python train.py --head_dim=32 --positions="learned" --bias="all" --parallel_block=false --init_std_o=0.00592 --optimizer="muon" --lr_mult_qkv=0.7 --beta1=0.9 --warmup_steps=200 --schedule="wsd" --decay_fraction=0.777 --decay_shape="linear" --batch_tokens=65536 --seq_len=1024 --doc_mask=true
MLP neurons of a small language model. Each row is named by its layer, matrix (down: output weights) and neuron, and shows model dimensions 16-207. Each number is 128 + 32 x the weight over its row's rms, rounded and kept within 0 to 255. Numbers have three digits each.
After each neuron's rows, "fires before" lists the tokens most often just after its 100 highest values on Wikipedia text that the model never trained on.

L12.down301:127104169097175131148146120112104126178108162092107133154184086131183176100149112170116173147102152093089207106100065087080084136174097118100222150167143093057089171122054159123130131097161192139142123150189129130170078092174143106113115132124078130166111159120090104112147140109134106109130114128114099148065134164140107092113161110095100101167145154204115142142090128154090164125178114132134125166133166150114111157157145107144102136131132146167153127123196134112165159139103127120105107059175071132173078088166174171134128153078131138105100129134100117148129110114088129112
fires before: "t", "it", "te", "a", "c", "iversity"

L2.down391:120126088151086077178109127153107132122145168107135116110087116134130132087166185177127105151149136136094075160157144160088153145194088144150146086132109123067168093131139166122133135167085178176154144108119193103149079118093177130132171109066108147144131113096091149157062156120191163151098122123205184130136107105137133196081210099116098165114143115098087109197137092080136093116131091146136142131163074105133137164149134134096073086143142118137168144071146146179067107172103162113137131153154165105107129102121074143061130139067168092128100113112115130100130104107146139180
fires before: "ch", "le", "x", "am", "ac", "ach"

L9.down448:107069119126089153141136186144130163118108139180079178155108088080137132134089124140094086160114136145119061083154078147123131133172109076108123164192105096144160103117099171126145105109143158090172103089085140160130123125118106106151160094176086180158127123184089108106154158137110086165145084078195134151191123137133200183000125145117095084105114198099193141117185075158127094115115122139128170121134115129160156130064143103107090120149181056135117150153087134118121125144153120156162142120140155171157092224154138128127110098154112170157109121131097124124108117147109165088
fires before: "st", "c", "tern", "t", "s", "v"

L12.down666:172212134131132153156153131165098151131121142170093185112130093097169126133120172119108115111105164097189115152057123122186128112111124137090147112132112136094098113176077129200059118195159130122102085102119134145123084147177155131075157127170121200107147143108101127160137112132101222140114144142171074165126175080088124193127110108179146148099167097094074131106151159118106111113187115116115180106120096167080101116140115139171094106165106196128113142138168126136109089112123106124100112048122131076066139122105161153122159134081174098088157169162158065144132136107130132177
fires before: " |", "ic", ")", ":", "ific", "–2"

L2.down765:153119119107181098174085146122134124199158092121186171194161130130155117141094157080090112121136112132118164081158082099127119191076156138165123151140094124163110107082133105159083108123133152120068079155094131121089197108156132130123103071167106154150119158154130058126148155189150148153157104131162137128137056177130145124116115135149073116146112112144162052122040173098124113176104106086125131155096127169067115183172107157094153155137120133109089120166091102114150104133168116118113137125108200110116088129134147074119130113166080119152162148112134114148147137153121136141
fires before: "ed", "ice", "ing", "ation", "es", "s"

L13.down18:133151120157087165112126116163198090160155189141137146127108063117195105124097180076115105149132147154111089141098130146141029117146122137112137100021093174150145179095109125084134117170080154105139175149097095085105147146077126129111115107126146107105141141176149071093075134143137132091076165118150141092168151133109123158139129213125166072157137142108164173136138146096100105099107126154157073174107117089150105138140104108125135151168137094126141101151166122129126139127163036152199084084111111108208181093158198145095154103159145144097137125151195156137144088095144138093
fires before: "\n"

L2.down466:071120202114139160110160144153143117102165135127106158124145131165141128168120118145121104072170155113107076147108126120135170112123141080107138097140106125094117123128145135158109161179105148101115127130133104152153130111161134089032130141113141201182124079140084123098148085127156103099150098103116085114146058152135143131175000166108110112156072143124118197097102183134176153188118168137159198127074125131116125087103146098185130150129127072126182130192204082120119091080109136131084071185087108065088114127146155139143160161148084161091184144141126092137115163200090127105
fires before: " |", " of", " M"

L11.down164:118047110106125104128120114102137142174058102057097156145106176150141149159167085115105126130176115129147142114141094141126157177106142157178124130156089165113154087153151114137131149122090095132100180103103069099118109144131097124148139141096114116141117125156136183104167155107144115098071117181071110196098135075223120121147143146176129117090086063149193129175116197197132184076109132125159150118102130163191082139101139149117136126179152093113127129142104139130131101167165122129082154108122114099163179118099183045098051136157096132148162154112126176161096174078120165113
fires before: "8", "9", "6", "4", "2", "ar"

L8.down509:069102130128106188096161109125116129190153169136109133125125069160152117157172137126125133154116129109099147145177086114127097087137132125094143143135116141134158169121112151105092132130167107178154161112201152199174077116077117134181162124179199183134098150156095109098177055116143172080078105106103146149146113128140145136101069101095109161084089101183172140114118223109134069148144123091098161139121110171120094126095159083081172179153129165098134096212175131110124153110115098087094058097114113150108092063108108094149176141133079102163122113140120139129140128091116167190
fires before: ".", ",", " and", "\n", " with"

L12.down730:144085116125147101074161120133143091166154208114067147142129177093161166141138151183107168099080156058149100095122142128175124112166135133087139099166161147169159149137101129084116126158113058132091107120068120134109168163177086109077147129133122135245119151104151062139093103089153148080159104167142080096131137124141117113183072158091182143064204146147164080138053150103122105096102097135147113081120167154132135139136121121146171165123155156120107103111157165109133153105118110046104142137139099085146158155161092124138070133076120114125143086151144136056136159119092114119
fires before: "5", "4", "1", "7", "0", "2"

L2.down88:160114072142114149108147155114132130115181099161169175143149108125048122127092138198057122093099108153137090068146145105129118132089180091134112193078117128154120108118123111156112144129189121067122099116070145142124160034146140151106141130104152154123130160098163013094169117079143085196110108107100176102083162167128130124049113161138106133187164169077132139096153163091120138137142166112166117124117131119175169102139107083145120040178125126113117181121118106128157133132140173128143144142117141101101147147133156108122119139124166167126135087100158059155145101137112170097
fires before: "ew", "ence", "any", "ous", "le", "ent"

L2.down168:149133124136169124113148124056096117150128135089103197118083187127101112113142117110059147100156056103125084130154121142089143071138134134139135138120139143124103160132159166146112126178168099161143096149160178127189188163085127099162111116125082116138088160140132122147178094125083120098172182062070123105190146076128077130122106109151128160081118164065090171102149121086084125157147216180067096134089109128174155125110102080132170103150074151122100168127116124124044137084145145185180100137180117124114050111166126144118119159080151189142079141136134097111170153172126136122
fires before: "is", "in", "um", "il", "am", "ad"

L13.down562:157166044173116087154135129088102138056141174115149106184142173210165102164076115077154153114114100121160064118151160118125057088130117181156080135161154133129099155133148090119182187122107109159101104100158116185156078117167141123147188126078070139118110165118117146100097117173091113135167132170138083140155132043085106112094143158142133108152145125172074130102177136171119077128158143061092141170139092063116111088107088145095148069125115100138156128135198126126093152072116128125123130118131128106147157172142131163206187111110113133113121098138109162105162120155130175135
fires before: " |", "y", "9", ";", "en"

L12.down152:136120157189115121117186130170136077156133076065171146156110166119110149146107079144153113149103120142162143160095097150129185127093110142130113113094120157181156184136102203126163145155138121145041146104102100116152146107139167125167088191168146144091089181126134123069135131142130109105173135073096117132146134128148112081106100108141149087125082057048123092045126161156125091095153079173105117128148109113115129097151137118129118159128074169107086125188106204155147139105146163095169061104192168166143086155161174151153179109123141116115167109146178125128098164102190096120
fires before: "d", "e", "v", "ic", "m", "iv"

L13.down555:091099119094172111105159101138144096151139149140143170154152142135125134123085143156136151168146120130112112122128139121122164102122161163141206138128047113106152155151123103197133099096166165123115147127136123086103146117134138163109124137177113070133119084162162128094144136062109090101183135140178179120079086120185094148126102114110129204151160089137173123137152101212170052139090154114115114226174109150125121113141129122148137100145142161173163136109129125128106197139108187049059043052097158129081120135120135135144135104081150157148090084112098133139157172121134201060
fires before: "3", "9", "7", "1", "°", "2"

L13.down135:093134085110151106132161125067103090143136107129099147144086135137114118126124130141130115133152114107130161161161081114175121108204069108112150101132094145116093143061155171149184138133150118122145078118191186198141127136097063143159067106145097097097183072165153069150139124139165197096055135134107074114143089130120186142082193137069106100114099137065124107122188138131138140085126065151136105122114126104129128142051117148170097134113152123106194122186140174077151170124126071160083208103116192137144120191147141108150096131122147153183100159089157123157108140152091146118
fires before: "s", "es", "ed"

L13.down756:133138153172164131131079136070121156158176117151119098118093205106131084201059121153140108086075109079127128113100130120157142131110177152135139117166096124117138111122084149108125167145099152143131100117114139078131110163132135103101151063121067147164181166141062110143155146091151173082120086144145209082126123082136111085175130213102112110106167117205084182210146129138114143171122086155075159122099113123065066087096212119107210114177129118122167115137151140202182104134167145139108117126132141098142127144114159122111142126130084117112125162071134145128106129121110136081
fires before: "ing", " the", "ed", "ers", "y", "f"

L9.down464:058083200132130135166152144162126119167186081114141109097132160132060130125097146159091079144129109084124096135080119074157195125105128104104115116130149109199083146139129128123144145090154123186099082059157138201114142154154174110138112122156100107103138130108155112134099123148126161097105142083121152146175086103139144172121160121186103145128112170124095130121148107130091156145068184154152145177076125084177183114139148166077125165103106156169140117117131123097139091178166224069081137101151134112133065159128123113163155142120073159233131144128108158155116112112088131087
fires before: "ing", "ed", " States", "s", "ment"

L2.down565:125104079103140062133122121131167097127119137171136158085137125148141113161090100191088116060098218121122165153192119125143117134126141123150134173143159119141167134131103091105162141106133061168124109174183137088107124142106173131088117051145136116083062126149126124112183134114116122105092183117161155168096120092207127096098130145158141147117130150100111082095092170133114127119171094080138185135136067161084142148127135084133079099192097067100133157143105135068158074128095142147137122121123124179173178132105210167096118152092139133122146178111101186144217057103155094094
fires before: "ew", "us", "y", "eral", "ous", "ies"

L12.down9:132120129100069086136157107144195064140138125116100112139109111151079090118109147095126070165088113043134125092121121098151158158115110124116120184209097169113138153170174170107142108137142179200186087116087115129144149108096138089190115124179146119147107124097118105135109155119085115163133111172181137140098136064071151122102141114075153143154082123198132105141141110097146154186113146134157106163086166089143160135140094144162079109205144145119158107160170091159163100056053126154092085113135127132130110131088176074103143119080111067110119148081176144090168107154127141157
fires before: "le", "or", "a", "on", "um", "om"

L2.down51:148082126186151071145102129150122112123100135131095105165118094110168149200112110145096093071156153084121122153073105073127152145139086129134140109114131141130089127161130190136155179110126111130172111124144107122166169155120152122111119150100143145147156156145068205166143161082110142139108132100129113088164181093191143115161139095171206183077148134134127141127120105096116151132130102145122149128101122131084152160135112149144087064080112124131104170129097117164081098133134120047134138078150116153122127101157110144067133193136085068136121133084163158147216172117109191098
fires before: "\n", "8", "y", "3", "2", "1"

L10.down636:073119142097172168132184141109069148092034146108125100192114142155125127128176147136139104128162145185124130123123102090140144176119103124158167185200175148160135140104138162163157131149092077179131124181095164104154129167141156133132150171080170060104114142053142091163128141093152141104131119162104181163064138115149108161103119105140113101138140152123115123090144183106125084159124120182169079120114097128159138120050158116138130067125096160141078164154135110098156106110053178102138137089152093114177132102180150167102139116085066060085166154065166142102131093136139134168
fires before: "is", "ic", "ut", "l", "at", "it"

L13.down44:144087135096195125131149127141138085175144140110131116078093144116125116081149104078096131077155110104114185080182195151115134077161076153167129190158157184150105070128088086144181136140119166082112133146098144094080172159124146082152128139118130138133120116127179147169085108104135131181124158105187082145150117130079173119094157202084093114054150100160158134136105161157146153160103153149169153128155083134113080111152132082104150113157091168152171106133088143093129131198178072115123088141150187087093109174136163072155139144095096147101103144132131105116123078120126146159
fires before: "==", " ==", "===", " and"

L12.down39:154115106145163092116131109155161132126105103153140139172200112108191163113122092119075155135104174086150072136122090061166153129205163080167146148173079150111114101117138143140116103104141083079129123162165088161142069113117143116127116132125121135072146116199129092170114107049103115123166171060145096185155111151145172182144080137124069120114116135131080147141161109117134116133117161175170121125094112101163102164109117127183108146147146116084120120125120159096080172119156145122126126150124081096126103091085119173161121120189089106139136093111089147214175090138192143073
fires before: ";", " |", "th", "–"

L9.down672:157140185107204143117164144141114120122076083176161101073123137133151120137103086181055100103158142137117188120098137118146167143151140156136126149090146110041123142125126187116122149154087116140081142133054173148105128136090166058131099123118121117163113158144126185149078078150145094142173119090155052126134157159145075134113109104068169092161093170123168125165126137164095173090133132134083114097096117172137046159125169192099082148123150134123142105204158100124160158094175136163090131135083098099133129084124138133091142128108157115152129070097138076140110031160119121086
fires before: " 201", " 202", " 0", " 200", " 2", " "

L13.down491:070127126158208139128150116162132129138061127153144057133142117145171127109089102135120129159144198133156121123124142114181141211144153120180151129120109128144140145117134028157129140079123146123168079096081155107185107090152169146111133125156127083114173149123076149101170118099089109103114170108184107119192104083113133121091115148156117065084069170150090073089148074140116128119153145088166071101133127124142088131144127141094094134101170116184137175096120140142092092140094131139137189092127097136191168100131121113154145094121071066194113098142123165135108177118079158176
fires before: " |", " =="

L5.down404:117117075180140115149143100075175099156145097155098136148112105175063200145199179147183124144110109164129060120098124144099096133149140116096094138156170163143097122102161127133136108173117108121173133125156088130109108201144100148141128112119133113169095123091081142166149110139160168121111098125085135110139146065126105139140041110161145135157077101133108100117153202151179131139102119148141137152103079137113124110162114078158112055107117152125113150100129158114139088060149123115114121128147112116076211152076132218150079160085147150149143095136102120104142141123109109136
fires before: "ile", "is", "pe", "in", "p", "at"

L10.down253:101096178131082131146118089202138080144191114114106120091129109155117137065126061141093120117090158145151108079174102111162164109185118126118145114117133140108140132156069092107159083155133085142130115094110133127108176152107111096139131122113193181133175162121139126125149153120147131131139097153184183144108068110067116115132220166120098140186117137127091108165212125104135145098107135180087135145131143126163111134112106070061153095169100103094105177127102125139125139110178159127176112102126102116131117163190127070021118191147178149188175179134150145123136134123146088186
fires before: "==", "\n", "The", "is"

L11.down172:096124154155108117142148119134142140139129154093185131115120144139144052153146177176124076138087146097087183124152076119069060130135108166138135103174169064137110104138130112171144088158161080138091175069135158144172192140150111126111114099142102114140066092124111144116193113141130140075217107109173162144128097150123096139127164128109148125138153138190123103157069079181109152110192166126099149097100111083130113161146095099119110092157127097197119151114074120115143120127110083194101074156090152086163105132073158180081150128131148124115161111080095116093125166149109128155
fires before: " |", "0", "5", " m", "3", ":"

L9.down602:162106145103094091092091144126108112121171164095118122191163133135150127111142163090113140118115187125124096131099127128169141100071129182128163130138144097056129169096110108089163115124167100083138148083145142115122159086118103074094134182127118126116127092207127123125127118123133101115091120092075124138109196109144131079082105120139158152115160094109135073127163093187197085135119100113123163058153155143090130128118157087156101167156157127113149109138087171130147175165088157092115075199112181073098132096110126144165165137074151056104087115151097136140121191110113181100
fires before: "ut", "i", "ial", "ach", "qu", "v"

L13.down655:071127135155206100094098168086159135181088162103094082154159180134151141106141191127124153201079130130149107150108119119156176130088125142127091126155108114081126133130085092105082119139152131197066118127103187135139094140133149150153108130161120192138217131108121213114122103175113117073123133189111174118099088096136170111133089092142118158075107097152136147051157148171126086100077060169134080174110146105162122137100149113084118175046105131129155135148137105167174118144137093118144115127131158129120176090163083131112114148160173080110087088118145186130133142166148109096
fires before: "2", "1", "3", "4", "0", " "

L12.down262:127071101116126063117133119137109157122134126140118166133128116102129149144113130131122062101142128118090121152102071073123098108076163139104102085146125122151150114121126131181103109223174168112128145176156098154187140126133142082124127117091168096136081163069152126150123129137153142038169077113135170135068134160163114158163175086161128057172122183129115164114109172174091189164087153131161147063114095160152123085105130075163117140164169143118168139104148120095094048113123124103116155060151196117196144130148064093103144119151198149129162127129148121177135148196152116129
fires before: "un", " States", "0", "on", "2", "4"

L2.down729:083186099170106121112110125134149130145122206098122142125125146109157152128085090052069096147101113122133127156165132127175150138197157151126183142111134170106174129123157110124105095192108099121120153095116159179154154189154111150170148126101128100115131150099106104132153164147104111046160178127086136102058143081138081125113163126143172140176120119070125148132094120170082174121196133125141135145159106113110198109159116107158101098181154128154080084117097109157118064120123143173108189096108132120137181153142203094099049133131106102097108114109174177127134043141062085106
fires before: ";", " |", "7", "0", "ound"

L9.down374:124087110165134104097093117053101131153200095143089116159147138115131177198172098118147101088154122164071178147124110149117137119091131088078146106135116102106129156129160092132144138233163183094142137173071113145148121152144161147123157141157140109145096097043119156182128143162130084180066113167155146107188142153132194106146079169157091124113172110164126104131180136166140092088128146078118102121129117160129076132181140161116175156068124117129153157133161127144120126109145156122074118153148098100084144116073172151118117166115126075007117163139169068128164116127061119172
fires before: " |", "%", "\n", "ton", "T", " "

L13.down726:148148194086179141131126129126142113130129175094077131168174194103139075136137106151068191125155068101138087120185119138188121154091159114122113136142130070122133141117187142153110129093156121164119106083137056114116147188157093132133138123035148158143043126132152122098100115108095145118168180098075138177136119136115158144090089173149062109131111131144074136128161071120120182054153120132141149112125113105120123130138096084102102110155080131134118040129097138140196107136144126102089131150124115186139115125097133100143146073160123116180139133110141122114093131113154179205
fires before: ")", ");"

L2.down481:126183133147119180186112159130110101145111145112139163111192123079145169134054158146145162102143157069152107110097136145140134098144094142110150090166135155093085154087088158177098140083173147137123160107128131097141140061128080108094122172153113119143142125163134164102143142127074149165132202139113107113119107181113135228067128173090104112079178106121148137127128133119124082130237096155081129101147136148064105164199107085160126151153145139067129083160120205100137112090129109132128130111122149069122160107137103150100075127117164101143138109155117140162183091176111142168
fires before: "ver", "x", "e", "a", "le"

L12.down345:140083157080124190083190147082134144121120189153082144151132189084155110118162130118094178140034087134127083155126108127167152129138139143048129175164121155106140158107150148134089076180144125059175172137111093090115149088157095138189130166144114128102147171113166165116138117132144137098119193132123129142129118103141088147149133133199161064106161133163105160112145129140101209063101149165094069086122147131090176110098091174135082075103110104148113050100125109162175121119163119128125117119175125147104125160119124132107121121120084077168150137116124128134140114110143100085
fires before: ")", ");", "),"

L10.down591:139101119125191119088121111120130174150113143159171127131125129162067127168095128089118089149053135122072088139086121175088159166117171144110079150162113171133040151131138134097097105102111135122097153104162091144115101150076133114079181075131163057140135110063074090167141112134132148171140140163180121138139130099099142105116184094165152144209125093115102101135170117098178190139152143128178137159142162104118096152131099105120141079116154179200153110159076109095136113131144140093215052111152112111107169146089076170155156109138140139123117166080082085097128138120090171131
fires before: "ain", "in", "ro", "ra", "rib", "am"

L12.down135:080117116145138098154109065076160140098186168111074153085178151105133106144164186138128140102099181137174098137025143145108156072114130135079160140133116111071144149117091193118185156167142118154126100180114163125108167120131128165160131087132124089143126091162167103159077175080133184144079175106096141090164134136127137129163177108147160168141108077177182104155095180126109102099156111142100136106075114047100147097091125147124168135064175146129092140162131082183141101127159088131108157092132124110129136137183126114192123110103175094122150199129123069148141123159142108147
fires before: "2", "1", "0", "20", "19", " 2"

L13.down233:085108124094115145167067137037137161097161169158102153140150132109068134117158085177197141115120142157105117155145100149162147133110136137145133134189142059114213177104126140070112024077062174024101134085115142148133068139074165128156103164112140129078141118141118137150109130190112120145146183122130095182120114075122140136154133162149113134097120100124083095129129198135152175200086141149139131162146078092127163188151131164145134179131171148193179131138128174124111137101124180120072146157117129099117137094115108092142135124093118058087147098122122170133132134086117120141
fires before: "ach", "ver", "x", "ven", "qu"

L10.down749:082119168116123146170140134132164155120131128108162097117101137112134103168117137126120045162111115089146111155117124168183171119145115133154075053178121122090059149129178140156136123183093136161095102162096127111103083122145129135109081151141119148102139151162181171134109145126137170115130131187081160176121185088150056173078153207145139124114113168149124070065168113134149123151156114099138161133129109104159117065187130096074117126054133109117130142115118086123115130099068138118185149100131188096153070138104102139173060143199112111138117113137087111154072139129178142170
fires before: "ish", "olog", "u", "ished", "ic", "e"

L2.down567:122130098077165138086119100086156162120119112156122135182137128105071159160116102071145108123140107000160118109153088085065101172137151103103106133209125130188156142095122120073144155063149126083094112130160115173121110138132164112141141132147183202070148092117184112061140184126118193113120171193117092145132056088101138143166173131084067157121157130167104127111158179165134105133111134150134171147131146091162088146119098146189114098143137168108114072118183087142137129187180127105125093122160182154095109150180125180160155086166106123091104112148102146119088151099071138148
fires before: "ic", "ice", "ed", "it", "duc", "f"

L10.down268:124141168189153162167090168124097106105142153126136150213186142170086148140140107132086135121101144103162091090139112156146143168174121121136135075122107123143193128139161085086141118114057106131036111141141150098100203128128163098156136128090106133140080108117106076164149097128133117121130134066093142075128100150185051108183117160082072103140091148147136119105114195195119126093084126102125149126187077128109102112107113174139136156085142101155119121139162119190176108102106123169121015152082094158132158119125099155137137119126106191144139141100165158146070103186164153206
fires before: "ut", "ican", "ic", "ative"

L12.down102:186109148138175091109167121153114093159124110131055153137073135173132096102140067177135131111145126130098117089092093116159096104105149091086122146101136129154102100128127156125150123165187142115134113148066083181126173128157148138079141141134115093134087154126186144152140149128148073096087198149107049152135065131099147173170094147183170166154129120102171154139115151184141114156123163139101149116117100205176061161113101073061144160112163092139069102170096131119086125094129118172087181117164133114141160067155186145092151106137106152141088160113120176132098153090134152040
fires before: "8", "9", "7", "1", "5", "2"

L12.down200:109153164084147136106106108133097143149116134144133081102101110091103147150138099073126143127109124155129107142112170114139127201152104131084154209079114110147124134185171145055199152140152123123095125187134110133115126125153122061131075132110181134129152120106131138075134107202111119093107142113095147107201156045120151127095099107139141140148062142130092156162157066128215117069078132082147177110077107135200108152138083067108130128132089107181135087132077110133100106148131143126145116160138168140137148167125128104127173056084176101176126147111172180118152175107114173148
fires before: "|", "al", "|---|---|---|---", " |"

L2.down378:124124102071147107127103161115088136137043090143093116118155207117188179127174155163155079188121139117143091123136120191117150115090152132149142106079169089136171193134123124116038130151081114113137106143142119174138147100089128065091168101142107111148109032112124175089132163157097084166063095070156131136100087048114118138132138115169157167130110132150133131137156176123149139198157108153150106119115067176099139179157157082096080119087106139092166123170104112091145121131172122146093127144129160082136112164133097135105119111143168123110155169121112149094105102127161182176
fires before: " |", "0", "3", "1", "9", "2"

L13.down167:151162125199082113150119095137160156156173122117109130184104087070123181129124122134146115122110133150118116149159129134173130171147136094169144151127132167189152147140106116083172103121120094144121144154121135123104135116037115044107149120167108103104161112096188153148110165152117157197080158159082158121116126155108037148110104121087125141123130123136131090106114183069039111146130115129106156140136135175115142130136120177177115168132129114095089194184112133142177093156105149145070159105131117233112103149104127102141120148130132175103129087112050149164143117138085118147
fires before: "\n", " The"

L9.down82:152166198146080150095161182091130147163120145100088151160133144038138160113077107095146171064144179150114108113078146120114130128141089121126162097143106128085119124143036122083100102154114170176152117225130163107146144093128128135150107120062108147136129136132155118150144170119169144089155128160141166132098111176151172106078174132080135145210141124184143135060135101065116097089182072145160112107126187122113115125135137129122142143096152105151162080166096129164143143148105121135141122121100124146059126101080088148131149138152110138087172155185062055180107067117102129125
fires before: "ch", "le", "x", "od", "ac"

L11.down485:119130147129207155122145142080125119121124160128112109169106148087158083118069102106101138122100106190133127110137113172144122122134167110078121152165113141160173110113168118201078121151145114151095080138156142110061153149169150157135104131133146132130112126121164092128079096083102099173118145126157135166166146118158140156111093176155106117175116132143118154135133110130045192055163096127138146165087139102119161152161094078172095109126135134177159046098161098143126090126137129147067160141119084163113139032141140112079104135176113057140190175071161127103088141151126205119
fires before: ");", ")", ":"

L8.down308:095172124111111172107164063115120120172132099105180117127068140134148147116132169120106119079170138247178180132153129147113102141171108144148176080105183170147112143179141131167121125173121166095064173117126114106124201157059094149067115113132152130147162128131089101138102130135130136159149135092102128151140102047067146156152139092163141120115118107173190148162111127139130132089096120133094127145056148124084182152129093105128157135143115143143176121120176177161122146078156112153127101160084115136123119105116137047082125085107084095137135029152093093113141124128122102163
fires before: "il", "ain", "en", "ed", "al", "es"

L9.down387:144118097119204127132098110172100118115132100194121153109097065138156169132117139185154145117110123105166153154101145093143131178182161167047191141141148157191184153107089117136053116129133183153098140148044052130145153150095148055129100119115114151141094133031134139098099142110113130117127116113093177177075183124103127144114140095097163117123092135119121099135056114106112114123097138197145189107105147074110159164139161142102086172106129149123166169151057090109176156117123132086161142112131141138110122139118074086145109100144141168149130090142113123113168085112184100126
fires before: ")", "t", "0", "s", "4"

L2.down297:160138078146158126134065133128123169089069134124093138165142097120105132134069153094131079113126185064110159108120128081107151107140127125130196159165119138119133088154150124123210094178155148180167114173170174139131122204125083111087150122159121162063098096128144096178121125110137126115110115132153152072133171104056162188135104160096101098141164119136091114189104127099117084163128117117160164109130104119121059115136137129188111191128112136122125141179133144141074092141129097142134156121094130119142090153152140084131117155077137170078076129172100179104179161100113155056
fires before: "|", "\n"

L12.down357:136063121180063166147142184159136080144050105147124073141149148046079132139095164088113140163075162006142161147152149137126114135126144142126129143119103176105139121170065134128113102108184143164146112135138156148104146137072078153094151122160049117093134105125080075160168131127124136123148203096088169175122085102147115089097128118143134130126106148118174153079123126149194183159100142140120116118086157124100092129116091139167099208059105114199179104090130151184097181135151111115117134123145101180123103066111160146143125105141150141214101145150103119119130149165128167117
fires before: "am", "c", "ch", "p", "per", "pl"

L13.down115:175111118118146075159112164076116167196055082145082121160171115109100108143140168059132137156105142149109109102129117127147189145147092094111083203136123153120168108098139185106147062132106154131137131139119123103136083120134105158144149088158091150179170196166143088083085093164138140062126150119152149130140132154142135089122147137109136143066132116084118164118087124108132100095162121128141147120123181130127125183131158116173127136133117106148152121098158136170097170188134134175067095137146063102172145171075150090109187062116119080099153116144157111151154096099147152189
fires before: "ch", "t", "c", "us", "n", "ed"

L12.down542:121136124140142130202151130096129085149151199159176155100150084090131118150079157060132142110084172140138134127194150145138148145130169105127133131132137117103118147142115130104132132099084117116119080112146120097089124105155104104116184110065048122177138156106177103137085135092100153128153146125115078128162185059140102115133163123126106150138126156119143118097145127119167131111187152185141098177102124108166110084141068120085117160043172092123185180101106121169112125105112123103133134095077130136148140188133058135091164147144136162149016113085150137149134094182173141080
fires before: "ess", "ch", "l", "in", "am", "oup"

L13.down239:097128161170114086190210132140114178188145114130133114129099116085160139069157130162082149150097147144173160094148128142151179124118109130140178080110107121138106119123099173108139149126131165141247158166161129136146129085110106140184117125048143151095111125114123076160208116151117117132182153112122141105128147126096149119086073096151127062113094112116144085073112175176143088152135113040148157146136082053139123097138150164096142111154147140088146159083086121094125136159088133107149106225111162128124106061175131142109118169106079096072104126153121171115131118139174102150
fires before: ".", "n", "e"

L12.down421:082006117174127133194174152182123073160142129106116092158101111154148136103117119159129147122187153124117078107099118141101123126134110133104109102094171127149118134168149117136178088121149123104104131053108180085169137149112142114114149171087146136088157136124153168127137167074088080148111158106113118175114137143090171099122132134148174094150059141146167151122110123156167132148145203154176122193079132150184028102123149147096079137087094167094098145080158131122053114109138157082134121069122153137141187118132150171111124165130077116122138096060082140186165092087127112101
fires before: "9", "8", "5", "7", "0"

L9.down621:151123102114179117156135104095080064103142207142177110145134133111133104127152103104122097159155138195152147129145128207159116124166161146146109072142106110111099085104147168193141162162117111172104131190089191103141100112132120138147108121118205170169126137156165191142088160106040088117079134183157133124088138116120133187102147136098138135096115158106157172121111167120145132125158124147147107080129108176129106153104080096105123118133150155096131097076151159084173110134179078110099109213166093145184158126151091087126046109097126099069170092114185115142091111143083132071
fires before: " 0", " |", " 1", " 3", " 2", ";"

L13.down217:156144155147195143066150147122175162197094170103158168117174133154075096070121134119059103062159098122053105143068197118093107108158110116080130166117106116100122138160120148134138149133122130100121143139196157113148150084089092127107157143116124117156180094085125144093196102126160201158159083106240051152120166097118136116145180162118144147129087135176095139154108128120103107092148130134136148153122122120141158123092130128104116140120141129134156145096129219135099112084146072109140103149167099200116117115130170098126117121133121148093178180141147135110067104105093154118
fires before: "p", "c", "as", "t", "pr", "ch"